From a checkpoint of a small transformer trained on Wikipedia: width 448, 466M tokens.
MLP neurons of a small language model. Each row is named by its layer, matrix (up: input weights) and neuron, and shows model dimensions 112-367. Each number is 128 + 24 x the weight over its row's rms, rounded and kept within 0 to 255. Numbers have three digits each.
After each neuron's rows, "fires on" lists the tokens most often at its 100 highest values on Wikipedia text that the model never trained on.

L8.up542:115119118166167115153120124114170115096106125105108136111102140125118132129144117146140122114110138144149152103138123137116090129155106121129118125139153122130131137143137131126055123150116107154143116099134119088099126145101112108142151149115088143157128117101188098116120093138116107106115192125099080138091106164149124106175108149139170146134116125160132182142095158127109143152119094092155169103119118148139167113088152140090113142173113161154130090114159133123111157127145134092111125148154131124144099100125108179130083096142149113143110136189124107147102165111119088122126129153159084162198097158154129112105112114122122113114115127131095125115171166143157108105111140082109162092122098122120083133159111148135132100120112148142150129130134118087128190134155158
fires on: "s", "S", " c"

L3.up1343:093130098125136159127076086147144151149114125124094137123132143159129151110102156141129082170139132125103126142137101131126157157094155106161135177155184117083143123123106129092072123121130159175080174101138133138147158120130098154143182158116129149113078149111106153163183077092126131132109104121088133079156152123110150099150148130200130133131142109131137118147108140148141128059171141104119092150139127151144119091095128145121115095123125131114154182131094100124119096123111129134129110113117152148110177156141149137102132131145151169161121138084147147134113141120101137197094119145127105097133131166138142138135106076136123139123096138122140114144127127082093146104154128108107114137147163115147146123130172105118086112091110175136172138124130105120105141096162136
fires on: ":", "B", "per", "C", "p", "ign"

L8.up1022:105139155132137116107144132102163075117087119121117100124151152133113121140091135111122139121133113142128118133097140095139168063134090126136149093114129089165130109133039076124117121143128150143116116164130153127155108127171142138172143112137126133139145162125148120082066120110129103133108158135131093099140104152112127139144112115133133166175102128075172147156098100139162155124102140086094114091132121120152121134129147123149090147131106155155138148108122097174091108124146129087138148113148117099088142073127124151153114166126155114151173140190134113130110093140125145146159150163153123190166124122099169123148151134140099150125167137146133126162150141147136102140088154142147151105120111175089120115161130119101114086156138100096122087161097133124142169138146135
fires on: " R", "R", "der", "er"

L8.up397:111087137131142134112114140130130123161137124116146137113123143141156175056147099136118132158077164145176134135181128129143104111089126163136150131099094119151100155116145120123126165138139150063171119129118133120122169152133104128105121131147145091127101144099190156122110068155120132100106173159156140110132161094128097128141147155182110085106092132075145103103158084108095154183116113114141123116130149133118125148116120149109111136127098180094113157194126097113111121165156091122098139129177160152119149080154131178122139119145151123121141092110101136154104146090109114166157143071127102137103136106126121161125137101120164117119137164092095195105178151127125108095174135135097124095118080153114101125124131140089114166095125072142092166131104153118129155136085180
fires on: "s", " S", " an", " A", "S"

L10.up949:118110152107142144152133123119152151143120111065099157107137146152122119100158184112152159155114140095184139058109120116141124122161134138125147108135112117121135128127139107125150122101112144119134118151106162134133131156143114133128156112149176106170089103100163131138151146101093097130109115129086140061133101136134128110148116107121143101079109081162119157144129164131111146131114144138151150179133101130133155120110116098104132115133110174092147130139131116161130097086130119148149118137138109157160127111102123120134106124098094126127133127120083140108114094067121077128134103088108112098121140076124091060124097108137135077148087135174136149129163126144149157113134128143119117104136156178117115115109114094125113169157143104113145137116119119109123181102149141
fires on: " ", " —", " 14", " 2", " 1"

L3.up351:138161134169158183070135119086126138148119144160123144140131106191143103110170104129149149125093137175081155108122097136120137108171105111073115088131110144115113088133145157124132118122172109103117112077136136146111112112117149134113104129112073110117139134144140167123130121098128135153132153133171137146153160093123118099125115104151102125096107164138114149145153098151120069144092131109156110153129125147111131160157118154093173128148106096108142105088125109174100112145145093142109109119131150141118155109127129157134111169152134134107115134098159173143106094117109139177120174078150110137109128101128127138114148147105122113146155117104141085189124103123099147125175161095178165122123122167110146145149141100134119160165106117117178080141116131123103112145130156
fires on: "s", "m", ")", "n", "ment"

L3.up835:151111149149143109104108147097122149155147128120129146164104096127123096133146110109101097116107098133145128143151080120163174105134169096099134134115134158132119169131152145142132128131092088170145124124142128127186133146160121113143091160083123121118083123136130139108168070116103157116124168113147114078107135150136151135149117191094148171089094116125115152105118096167099102132149115125136119145151083158134163164108111094173131138103140109177136120140153110160138125166123116140104158155128138129111129131122084153116104121166154131120141132133081167096136151109168133113178134139128137095169120140129111088142151131188157099135132118127136099120100093111068120104114099116124086114127087123155134145095094145119091122117098100125144152168129151092113129143131098
fires on: "a", " a", "o"

L8.up1357:126135176114112144110118128100110062116119088119107131165138100148180089160181096131106139165094142143138159116148143153143106135127141139164124117162158129124064133163091158154118158132146147089131128130116149140141131134123136082155143099094086103137101129091132092131177125152097165123099126135145166119106103129139135104163138125085082074159125126123127124121131102103146148140126120147103111135155084150139127131116102175144085134138090119102147121123163156130104155158150094118130124138165162119120160115087142175125141131148064151134137103120150128135130127114082108144146142070081136119152138097146116130159126168122125139105106107067184127123152135155089162108124135156169152137195098133137125134105149133123132118112126143129204099151120150138119130131149150
fires on: "s", "in", "is", ",", " who", "P"

L3.up1039:154162103147104146156125127137089167113144171106085107088118113142109123061142109157130126114143166170129150133078102129136179142105163149164159080147133157112104116145048101097102117109143131139117098076099191077137136132096110131170136100163111148161138103098123141146120122123112111139132152079081167132153111141123122141126136104142117151132138146136163117110143111168121109149092135154130136190143113139131134123100129136119116123077135177146100121123163110104109134082154130105124121143129114109132117127144091120147107136085125114104125109127110146111124123152121183147101142101128126145167121106108120153180124103138084099105120170136147101140175122112096099113115141133141132139130146140115135138112141170160116126103128112088166155138169112138129146117115138
fires on: " of", ";", " |", "x", "P", "s"

L8.up1153:149069087136131154128153113153144151119107104168122153118146133134122115126126130144156188083087116095137112149074110142137104131143131122144102112155138082122122130159098151142116123116139155123088134160141104120140155130138160125118150070110077120123142151158141130116117156159146102118105185121145131124143121146130118176153102127113096115126158122122116098161124143107073130169113152125170146078118118106146171115134081168074116134100171121110114158113129124080104116155141144148069133094138125160152128113165094130134148133159149154153115110177116107150161125138139118112147097137072163122125107121128041131116083138132175119149144108149094170118116164111155091112110111118128125106142117142095152128091118131168127133109127094157123118143120142096077120119056151
fires on: " mi", " Mi", "hi", "ar", "s", " His"

L8.up1005:125079171118120142125119143136123140101073117103143156125178133087152061119140155120145097119160138126169088138133111091094088109100094142125110131147183109137181111125119112126110122124130140153119114089131121126140142114155168119108155132134098105153126128176147165117118124129166120099103162100155160126139132138125110101093133134117094164108143154129138125133166114122126119154148127152159134108156115110131168135116108160128123161144133092125143107114138155090098112126170109120100124137180117139157167113129114120151155122133152171088131138181144135172086103100141135136110134127143133136140137104091140141144143147139145106119116141114140121081139109110122080090121146086112167094101092135077122158109148119097139168110181137136197161136105116159113142166163133
fires on: " Ma", " per", " (", " in", " Te", " mo"

L8.up405:129173167075140111147193167138127132110108140133094093090142101150182120135140120152120136148133094114117118122142112103113107090112138132134137157157114103132128161091120143138104122104089135162134112118142134122112134160111147153115148094141166080125141150125139116097123150133085136139123141159119153078097137082123100147158168088122126126123135102098108099127140107123128106073125135078138155166115083142137145090124102079117114109101125187090145092147129144094122081103139157098101110141161108141100150103071138119175129121083088128142127138132119147135140120130114110117139102138124140103121124106115133086129163129125137106108186120125183117110146140141078114128134151100170124132136111172141104134098148140057164115123132135118140148110130162141117137120119135
fires on: " ex", " su", "\n", " in", "x"

L10.up945:105068107159124104129085090102114139114099132114146112161114106108142124105124128152120125113092152110100103108107114122111134115156156125125138109102153137152111144144120118105126145178126135118071107149130086169127173123175160138146124105109136124131124160122133149118113158148110128138115140156093108122160119140118120102120107092140126090086129163147115153171162115132120140101131131141140105114184129116124165131140181101106099122113167125138122086112111076186107127129131119135110122143132110111145148116096160154128098091094173079117123117136122079114098098111133100088150114100113150109174141155154133100151105160147136104136121134111162127111144125120108122126150139142096149124141157136095146132148137135156167126159122129145162138136159145123134110123144162
fires on: "er", " re", " di", "ide"

L3.up840:094183136124130160090134138128135099110086158145131146133113148111118152092151114170161134130150129147118114120099151141128123128110167117132145141141135141099116124164146105142101129084122114109104152090123126139177137120147104139112086116108125154095111119132129134165141166140121152163113149091156154131133147076132164120130132126119116131134124104193122097110083125142126151154128134153134178154138132124118106095104116121134099149148129132139102102082144106140089112177110090112118159168130119117100131154153130128116167135095116147111137102131154147145151150128094173142127165114103082130128109136127124145119134108107182121124146137134139164120133161113160120106161097144118106130172175158062141111107183158077125099124101103075121166126144123102078134143136097
fires on: " |", ",", "n", "i", "ra", " of"

L10.up768:130121125049113137134158139146152149109138159127137158106130124113110132090112117128107109117112092140149145122166120125139112123144143096123097152124139165132132109112186141128102093073128077143149147128178123115099186151142118136165137140141137113163151154085215162127134077152068138140093177122143165105157097158155138170126129108156141141125130109131142168126162154152115092143124131110169145094101142136120129127120175164128108132112105141117118161143115084139176127132150148143124158131145098122127114125147135144134108148135090128163154111094096130145046152132174155137136090092136115133142121103106147099116139097128153129084130102111117133098132096068099120099114112090141092145109105157142188096142118157135086118102161115086202148142126121110108149137101167
fires on: "H", " |", "S", "3", "A", "%"

L10.up156:097155108128161119128190146150154112139125151152158154144171120127077122085107103097094172120142132127105179115129151125107157093130120101096163110129142142132143092145106138136112127130134126137142123126145185170109160183132131089138106152123097093143115132121160117128097157094121138086130089151124123173104132131115102152160156160159127129137162146113147158133111101098077138128159141131110097151105176149154131156122109132138137110095111154119112129093139109080126111131175100150185126136128120124117092147136132139105122138094132141163103097094088094122122134108152133156159091099154119142125164122124138089144100127097073120063146090084139158150171123100121148100126115149142143146111136141100140149074129093083113124173163172123123150123133073103127133124126110
fires on: ".", "s", "art", "or"

L10.up1423:133090141157128151074116117168112164109116150139094090141106068114141132147145103116157157106098135131151134143162141134161127117091113138130122122108124118130158156138149170101116111139154114105137118068106159129157137168134149134114141100160107113149125130087127132145116147125111116084106215136086145107154117133136125159138103146160082132128151103104143105121131133125106135075133097056160075147132164120141113119138152070183127118106101164161074093116123107110108125107123117127151116118166123133176119131129114138084160097156087114133130141141130120138116086167131144131127135089094134129160103156118111108097154112081183142110137163165120093069132164083083148133115182096142133110121125162105122111148100133117141147125137076176149160148176138148155116139111132
fires on: " O", "li", "mo", "o", "i"

L8.up185:115138127113164175112133141121120152130147135085102162185124131169144129072123120136122157140160114087132109108131112105136142131093192133113155107153112125152103167078085133120137096135117088114146142113111122164138111177145172109106131147088150127114125126109107123144172108156129166191125140118096110113141159149147156120135124124101129120129122146161140148122148136124127156153145110131173141084066110169128130135134139108089081154102100130066145152151097118145158091107114119092128116146149155103096109093122127135144113154130123147137103095115134144149162168152097119148170137135091125122094095111152092141128153109152112111097122137133133142133128143102122120094121173115145137152135123176113142133132149127114163137159128126155114106115111127146137144119132158
fires on: " C", "a", " Fa", " c"

L3.up940:138099113110160115139099159102134120114156152112103127126148043141125074122186101103134147173142087123143142163116115140135137116172150135070158136129155132106111125125130166126136160160105088126113138082096108149110109133123134157154158189109099121130116123098118162118128124113144114157138115110160122116155138090111129149098127128138108120101127120130135132141176086127127104149115129108164105146110125115154128186101120138122164154090144113132158137164111126168111152125148141116140094145144187156124147091148142108100142163127134147129123112126143124097149147083085160109149160144137121115135129111119140135095125111114109149131105097124110096122112090128077177079136152167105103175082130127130131103147136096109118122095139117124146151119093117118095152162125130
fires on: "u", "m", "n", " ", ":", "2"

L8.up870:131151132098124150148126132147165119151101126108126110135085121109100112097115137118147106182136121114144125127104138078124146055108167161114137127142119098167125129104130138070125090098105138145150155151138133152156083158165150104119124116116127140135074144142115143171120161147123100149134121082095110128122061106112128152158114130140147104103109108145135100165104104130130116117145080118154150128108106153137100137123133150122125151125139127102075176100134134184167108137106101105138131140159134131123105136129129125116106136116098158149121113116112146089167134132094139149154151089168107112110137133144104119135135145167111125118110153108127149120138129147094174105100121113138135105133126151140111136157124132096125105130130087118160122140149168098106114170134159
fires on: " ", " C", " F", " c", "o", " p"

L8.up119:121142155095126152118174167152130098135097149116136126138161134128135099139109137112119115181100114126116059130127110173094133127113100130133125087128119096082109137129148168127127142149169176126140177178127122115119118131136148135135110110132164147132139121127116100111114111121141131153135135130130124135125100149112103149133096143113067073073150122150139131130106134115124139191121108157143131118139128103135124139105117136105137120180184132107115114096164145108079147151136114131117134134143146087142145110072085144113075126146123139098110076156073147153104113160105149151188127139106083157115150155145119140123149124121129149131113090127178118096133134167077144133105179166162141110128119077153146125091180175133159184136141124132146135090131117099136126130107124
fires on: "s", "in", "g", "b", "k"

L10.up1570:140133147088138166133097124147140129151102127096101118078140084088116132121098102132140158120109093120103100132162166132136075167124089123140167092150153134127141108165146105074108121114118132125132081136111120119106122144148120102145120111100139102106131142121191112179131145128099160152140144132116101117136163137109123143133129123163076129136116102166138163112182148120127113145132134107167137171134121144152121168132148091138137155136185117141135108108163127154114075105153149143168166164112129146094117106101133158099119085112112095142126142155109115106077128102142104113142133119082147108119139104115118079080085121100119101096132151162131142136146143128094139108123124118106157144189117165131149092155136127129091136156147121156146118138127118114137175126121119
fires on: "e", " I", "I", " ", " f", " 1"

L10.up891:121183096108137122134152130126127109101099155119108107135122143128147084146121138152144125181154127115125136109136107126120151099152119109148138102123164118141127134130146137151115133110109148165145155071077158101137123144114125158154125109072131156149106154110152124147103171134107127134160134125144143134108131177144124137098103124145146156153114062133135164117140107143084156157133130121145186098119127144119147148150102141109113123131107143116153134125159110100117114132113127144134143147134097123091110119133122121101120093146141125122086134134117146110139089170179164102137118149108130141184087087175112099121095127129173151138142116125091087114142069164104154089084105105129100119160141111090098149122132062085141124117126116164151134082136156155084130134174108
fires on: ".", " $", " B", ":", " |", " of"

L8.up1056:118169121145125124103112126108154179129137139122109126073163131134150086107103131097123107163145130152103144099140123100171090171137079114143100150121093074130119152148174126144103145149108128147114137141124089167100185148129104140117087150068131113138081153096118127128095098128099106110109118139138162155153126236158148093145158151103122091117134117115160163162127123126078117093142146171168113117122153160141145152129082129137103113127121153136158135150158124144132146121144144140102148136124152108162149127143134130152107105081097153132138149107088087150152121142094121081144101112145097107127133133136113129117106112087135118135120123134181114172144115134119117125154135154143174163119154114165146121144120122120180145146157115111134154073112143106141125119077137
fires on: "ra", "ran", "g", "ru", "s", "or"

L10.up940:090126122170144147150121098137139129165127144154138142062147125118139146111148099159131074129101115112095110164104100143117163110140109170110109129176115101132089173109124120148109110132082130157117141133114118121124124140136175117145166134057121100149127150089108146125141107128110193132135118118110141148100126155147126154166132131090148116158139127109105132157106134141104134159158126140155126113130099143110140127110067120088123120129152162127139121112124118145128111090125145146090148152098112151106104153115142119093098114148113159132095135135124148124096144118093131123123156102149133142144129113180050108075115131112140097135140138124096128167132089181131149115130144107103123111147150147114127120124160075103118097127142141128160078146121163147098142106141133
fires on: ".", ":", "°", ",", "′"

L3.up358:133084150147160148131123148108174118113138143085128128174090126172097125073123139099087103154122114125122132124122147106126151128117125091148140117109113143132108123136108144132096119121145080140095113045112147098134153137151097108141144141128099123090108146125150170112116162117112145128105126147129162146129101167180125114122120163137140102145140107166163144095127132083124123133099152136197127127146139149166151124094085122134169127157128134156121144147147099153137117161128105141121094141180140153153161117081116108107145136097122160108126138092139140154086135138139122115124083115149129182140112118131133119137138145133128128111114108135159133125126113066148128097184153121122096080114149138184118133140180170119130109078109124130114111120092155174141126158077089
fires on: ";", " |", "–", "\n", " 0", "–1"

L10.up532:095098166172180151121136148185157125112118128116126143117108117126115113133161146133124113129146146128136124133136141150124095102129097149151155133139128109137142108130103170141153065148139106128131133099141144155120093105146100186129138142151154137117140122120127119150118143143091128110108145150164119118130080108136144119125120184091099099126134086092109110102128132133133102089160104150129141106164128116126147124107120131122142119119159125116121160144121133107127105152162076112152136106169129147141121125116149178090119124118124138122172070178125117140110119123174128158153117157122157103096115117067107143162116147121158082120092109157115137139092115109114147100102142089148160122114063109089157069129152151161189153147110123087079136181147136153087152135119104
fires on: " Je", "n", "et", "i", " Ber", " Se"

L10.up998:094107115147119112108134126115157139145125143122143130113107072104121121111087133063145107121126095123164137066116178098121150110189077141110131094155149121141145122188118100094110130148151080181141096127135176086122133153156093099157103131092168113144099110111102146141116114138130106166146127157125125099167098169159130153118090130143160124123141133134113151142147129092102103088145115115133097124170176154134157090107103158127145098150157157143158163148140119130165144115119153131158110120133103118147156122130137128115127121113129150097112121085129078126091129136124126151140122138124166123127148133110173119196091149126133065080133081122130115121137156118107147134127118145109140125143173111125126115122084162121149149091137166122114173131148131131150103101124131
fires on: "d", "th", "ch", "an", "et"

L3.up363:146133146085129140136150171124152109131137125149137159150122143095136110148156136133082163122151069151138170134090155092116150108127113108122123167151147107118111146081098168158134099105148131121153144078122114082141162155162143098162138172128160103131138117139118116133151144125145146148137102112104117124103116107119114139126132082124138132096136155155133172126122092117112107104167141118156184149156128134148151150120147139103154145106128169143107113210135130174109136138112117137111115131149129178123141131063101124134115103094116180125134154112157133128105124126114144129144129190145138127106170152121153171131114133189128132130126153126131122098073120058109107148151104137142110130119148104143124154136127117113161151045144093104109109105109085127109122114095114
fires on: "\n", ")", "),", ";", ");"

L8.up1582:145162122172088135135120144129125106129123128101090144091117119097138103129107102120139134154140074169115159137162099095130204106155088098175103100140118113148106144171139144121054176116157175165105154136109161139123152111136155136145135109161118138138135108110117140064141136140097142147075122105115141128117153182157133130183136133151184154149130124103095123116144173152102112138134132112175141142119145148152132132163073184102117131129095115152110101135177109127123127066102120142113164143111145138174171103104108093160112071129099107082128192104134117141119139123130122079116161099151123088112127089118148123143091122101132123153154129126113109153121108126117141112146094121122133151138135155143136169132129139084148094139172130138091127131166161113124127172092129
fires on: "ate", "al", "or", "ating", "ru", "ted"

L3.up822:164166139156154143067111108163167143100149100150118138126124110116120150154140073149157140184095075100148178083127143158139186113135109107139144190179112158126110103122120143150080127153130089151126111137118113128150068149165130109130119119138147102133131074131111132129117121138120142147115137111112134127128157175130121114132145127134122105102153114158161106139147130198137111158115132105122113101143146127150157156115118133092150130172113143123105076134158107143105175138135149173105085110147146141134134125102114108122139147117082123148111087097150126098106133147104124107125226158116073081108137105103131133121152179134109068127138148162134134107130136135109164093131107112122111158141138128127123139105135116121142152133173128134090164090121068143160137110129112
fires on: " of", "t", "\"", " On", " At", "ring"

L10.up1176:118145144126120110136116105135149131167097124093126163102115108140129159112163112127148154136129100092194125099129130121155135153157128117137071141190140094135140099192116147130160111162143128191182112142118124139097124144148127087132139127110153112120126095114132104151145140118155100128146138083091135100138114124131150154152105127159127105139134108109123128137088142135133143130101067136148126185135141119104117144134126097130150100134107130130144164110094132128140077137126165147108165156103119096155162105134139127083083173060167143118182156129109073159141141127108131107168142120146123101128150165134137146130162076148109096126113130077175122111122099166128128137122137151102133127112130163125128164136108159110157119105151107083144116128165098122139130098121109
fires on: " co", "ri", "b", "an", "d"

L8.up1114:132092161127138164087069107136138157151123131105063123106149128178129151068118143129135121151131150117123108133149153096120132114132142134103146167100155084096094137085121100103109152150140113109145149101122145127120138153141156108137154134082161153139129147151147138159147112120103118153118192100139134158155147136129109127162098121164132117141129091159160109096111079151137150083147145098110100095061161151112103131123092163125141123110157143140133109125129084152109070136134149152150114126126151141104104122132128158102141069148082139123140143150117103119089102195126115122166131095146168112149098114137116116159140126144117132145131159167157152103138099135128129139114150106111175130125133177148131115132107166154125094151159151130130141173113112141146117151112144
fires on: " O", "O", "o", "ce", "bu", "ne"

L10.up246:118121095125081080132155124116111116142128129100115132114139112111125152132125114115156151166099171118122122139144139160138110171124118173145159136139161119139122141149108070153122115129101109091104098116096091169118135121105135164119149123148097133136128145135132156138131170164133157098124175129126154097156146143162106151154128123095119075083147107115130200164129105142096106126140116106136124142125109156108152128136068162135120126107123149107084144119123146156125107104100083127121111157134089122113167119092126138101121077146123120148137130120108125186170123158114151130127121091121112156119127085110110128097173121125091135115157140177137102128156152150109147128134159085109124090130122176146146143128123117142119103110133160116147076127083166107159150156139165
fires on: " to", "s", " has", " and", " bo", " have"

L3.up649:123155090112136141105101102144173174092137143142117131080139120150110151124117140122181112112118136121107127135148140127148160104115105122057152086163124153132157119128128137168088117143092139128126096108136123141085136158110091106112147156137123127108092113118111135119094097139115149089076125090163127104210097151160139128115126165125139161142145114108134116159163121155144103112130135114118117136146082149133137108124110121149155132162119089089101102093106121156157130139170159142143126121109152146145162113111094142106148150141111137102133114125147127113107139124116153157093129092117153088123129140093153104114158138149129114150122143144106113121139114114153131116118116110088136173147139181128135117094107085088118135100135103101159152161126117140141107131115129
fires on: " |", "ing", "ed", "-", "d"

L3.up183:060152077145104159101065130173142176111152147124137147058122104133115152100122134122184146148085118119116089130101142149122127116133137179101113079142144134130176106128128102151118122153145108131122118131088111120104079109115090138115094116161099106162133103148086146151099111154107146103113141083113146125120074158138143156110096133129104122147115133144097141128124153174133170121072077152145146120099138117119131108152085112143130137148105116116144087081148164115156113106126160150104126105119136138109137103164076134132129126130145128119119117116102107137138140181146174175144098113127160100159110144146138150131142147163144099116148143148137144145143138126092130112113162114151118128099127154068107081141147121118111116172137153075135142143150124127154132142144125
fires on: " |", "-", " C", " as"

L8.up979:091171135159118118094169107123118167134124106106107131134145156131173111133138136080110101147114106099120162148102125139044149127180165123129126144134147131143144143084107140116105132162131158138102148142122108104108147120154150109138149126070124144149107141151128179143168139142135124097130137107103139108172117138119131125114139152121133139144117108139144148111119098134128122126152085106122149106121078145126084115136129135069078134114126120099159148097110163148138122102096091112094132156118099160091127141109139146136153067162142113149094161123117135127133060194152129145144130129154157140160127128130091121125129117080161100126125120071128102090146152137118114090115115151116157137119125124130136147134139146124123156108125145099111128104154111153116163142132125
fires on: "==", "\n", "===", " 19", " "

L10.up982:112127168115146170126134168149220111139124106099147117107116134127129117118124161118115071122130112083078138075131101126143202130150132127173128143135135106154130089131116142125070130111119139115153118181109136142133088100149169100097155117131106074142102123119125132102143181100091180109112129127104178155175104128104109154133137150122152126087128111122118122143127102125128157139131133158145135096129119164123116145138133152072131143153128125095103151112156146132147096144083112138097159145137109102141130134130116152112110113135122105153136155110129121131132098130100121131101120131122111114116158115150123107150093134146154108129130120083120143108131129161109111090124142136139177084155123125124131135128128158170124134124137139142123119141154140104112149082127115
fires on: "==", " ", " ==", "\n", "ta", " Mc"

L3.up1731:124121104121127150164077165141147149156163103174118148135088123126112088103118142081121109099113133150120127122112096146112144070108127116138149161147138099162157094116133139106120135142114101174161146125161105157122165125156148112158087191092135145123141138123142136109084119145098115136126145146130132122106079101158121118099126147145145162135138092116128101146134142146142098162145129140137127139143103131158129156088131152147177155140107115134096129141140102162136119157130136130128098130140165125079147118168102108096159139117119087110163082123120113147136136140140140139130130147138141120159122118154134092165171117161101081141196107126088139117180113080120128117102115105089166136138118142131110151125107176137131102135163096124166150114103093153117128165125129
fires on: " a", " to", " all", " only", " three", "o"

L3.up1451:092153107101156147152118121110142136112126151115086153136150075144107119173085146112154159134130109130129113124130193131102162081143116159146153136174144115112111132096133141153070134108137130153160130125174150132149180125121164115143121101118147127139114116131086129139183157110152142161079062120105161095136122126105115143143124106123165138156103086172116139119128095160107114144137115160108143114147141163137133129137110135102143109140097160109143171134141163162089080124144128120143173157094112136181128132132134108111146168135152150146115163105116136139100109151157113109129159134098127139159103130128088179102111134156142125091125150126139095114131114120074136112078114155131125099085143104124142114129112132137130101104112129065139144138112121148108149067110130
fires on: ";", ").", " what", " $"

L3.up1401:148157114106111110107081130096138103115126139136123177169130124131104138138133137134131136110144109109157137135128118125106137119116132122138133080168127118112134101159127084137106139112100112137125152076141136139168140149150105121120115137110115172144118136130148128169134136156120127129104113091110128120106089115114164125125105147128150123091089060148165196113110119156100137130124120169150199133185077133139130144117142117089095117159117153131147161156127139107134157137129118180142117156158157136136139119100120072114125142088125161114145160131162140142072161087117115147130105114118105122127109135119148116185087146128177070085123131161134106099175143091138161080111109126125094122133117157128120117159167142093118128154126104115107155143127109139097142093120157
fires on: " |", " 1"

L10.up1044:111107106139085137129156107090154129126103137096112162106131118126123129113141117150134126166082135092150099153160133143130103202100104114189101129115136146150120142160110128114097135094161148105109139142142136110120159136113124145094108130086049092117084191119142130144146128131127147112112141134138129113127117158140109143174152151172152144151164110105146120102159107120110096129137115123134120132096123112119108149151130135082092127101126166125141165121134117106116164094124103156134140166162139119079130129147126142095126097140154127158153129180119132135096095174134114105152126138161082186140102116104145108169123154137137122100096095115134179161150166141136076101106124131128139114134076127136129148121147122124096122148124137117156143113124124102116140138117152
fires on: "s", "k", "S"

L10.up1602:113158108146078133102136125144135132088075130128126087133129145128143120111131092106113125152096100115088151123160138112136098147202145125105166141090120125113137130135159105092178137118096143116148113081138163140149147152140118123120127147118117150118136149107134118122108148100129136095118129156117112119105121122115105112141155140151099101098142136146133111169148136149101149147130132136189146102162153126116133194146104142103106130129099147112129164116125126166108127153170116120122151142147160105172125170111130148158129123103148140163110114137108114146104117118156115159124107079133086164103130108134117134101134131142159117114146126132140076096200151130122113123125109079149158127122145114104122078112153086143117168106156167129123122121108117088226163127112110
fires on: ".", "S", " an", "re", " ex", "s"

L8.up107:138115105102143109122137141171134107123134129115083128145122112119141099139099147102132150142154111133123107112128128191114145101179104099123125136115173121142124163112116148134118139127121125143105099159130107180152124149141194141141132108096127100167112159075120160131149097142119152099164093106125140109162116119080123146116140110133093146092125151140115125141146065124130171099124155135150127084183114161127161125133138106136118151114118151153088132117114097123145112116121114122130113112155121139121158082141127134110131145150167135100123123141136131109145137100135130164157172099134123109158134105123095123136099151138140135149104170115138134098130075120124110102143113144141107139150151138113152117145096072124148120105163146116129152125077130140118101079107154
fires on: " re", "n", "l", "re", "ide"

L8.up531:124164169097097139173118134136121142128093134109135097153119115138047077131125123111119150127162135121179152086138113128189121126124143141116109122093110115116157145111109104133115063132169124100121124139107097137114136109122141124112113119112080132128058134086142166133155174095115100125104102138113099095125094192163136125119117138140146108102131131111153120146111102135126134073129108108133137090106108148128165168114141145120075180132137127138084146145127166150120117050096145138139120126144110106129167137108136164074128104103092139144146102137133111133137120171126175072144187089139127118169123152115085088131161165121156132123098102126148148121112115110099116132169104161138157109134119127088101124132109107128139144129123086119107155130149167094167129109145123
fires on: " p", " ", " d", ";", " could", " tr"

L10.up87:124151170128115160164102092134171126154106145128083112101147103143101117116109113100116096164157142173097102096115162106120098119127114129153125112128114113148131118135110097149080159118131085138083177207113104143128116122123138119171104096090135149117061114136110120106155155118106139129111078156135129082163120092111140101135096137147106141166123113142136159095151175133132124123132144102150129118105093166148139118139105138102111123160151114153121148093119156170115111093122140165127136114074118149137161108138153123122118122175146134122109092092119123138158103103128133121152111147110148096094156087132169097129096133124162109108138131144134159105162122146084136131174098142134119156139130102105115157141146122138112114108148165130130147089146088116138136092098093
fires on: " ", "n", "e", "o", "th", "c"

L3.up781:128128136168149155113126126106090155130154165111100145117149123162139150121114119144180150101135109104127104154126115133136131128123099138134101086195133135119128110152131117110139140124161127131140129083116147114106175181114127129130131118080111103106098121118177123102142097111119180187109093107139155112139094151162097201154107160137110165146114155137115085123145137132137156129114153116124139134167140113157118099089102101164151098126111130141094135117155143134120138127154134162118137131138156124194133095160116152114092150108141125139111124126109136110123125134159139144126143099119140145137052195153124148149156099082134134139102151140115141128136126064145117127114106147125137105106131118126134072132107127158124152172154104105189113191157127134152124124110149
fires on: " of", "]", "u", "s", "}"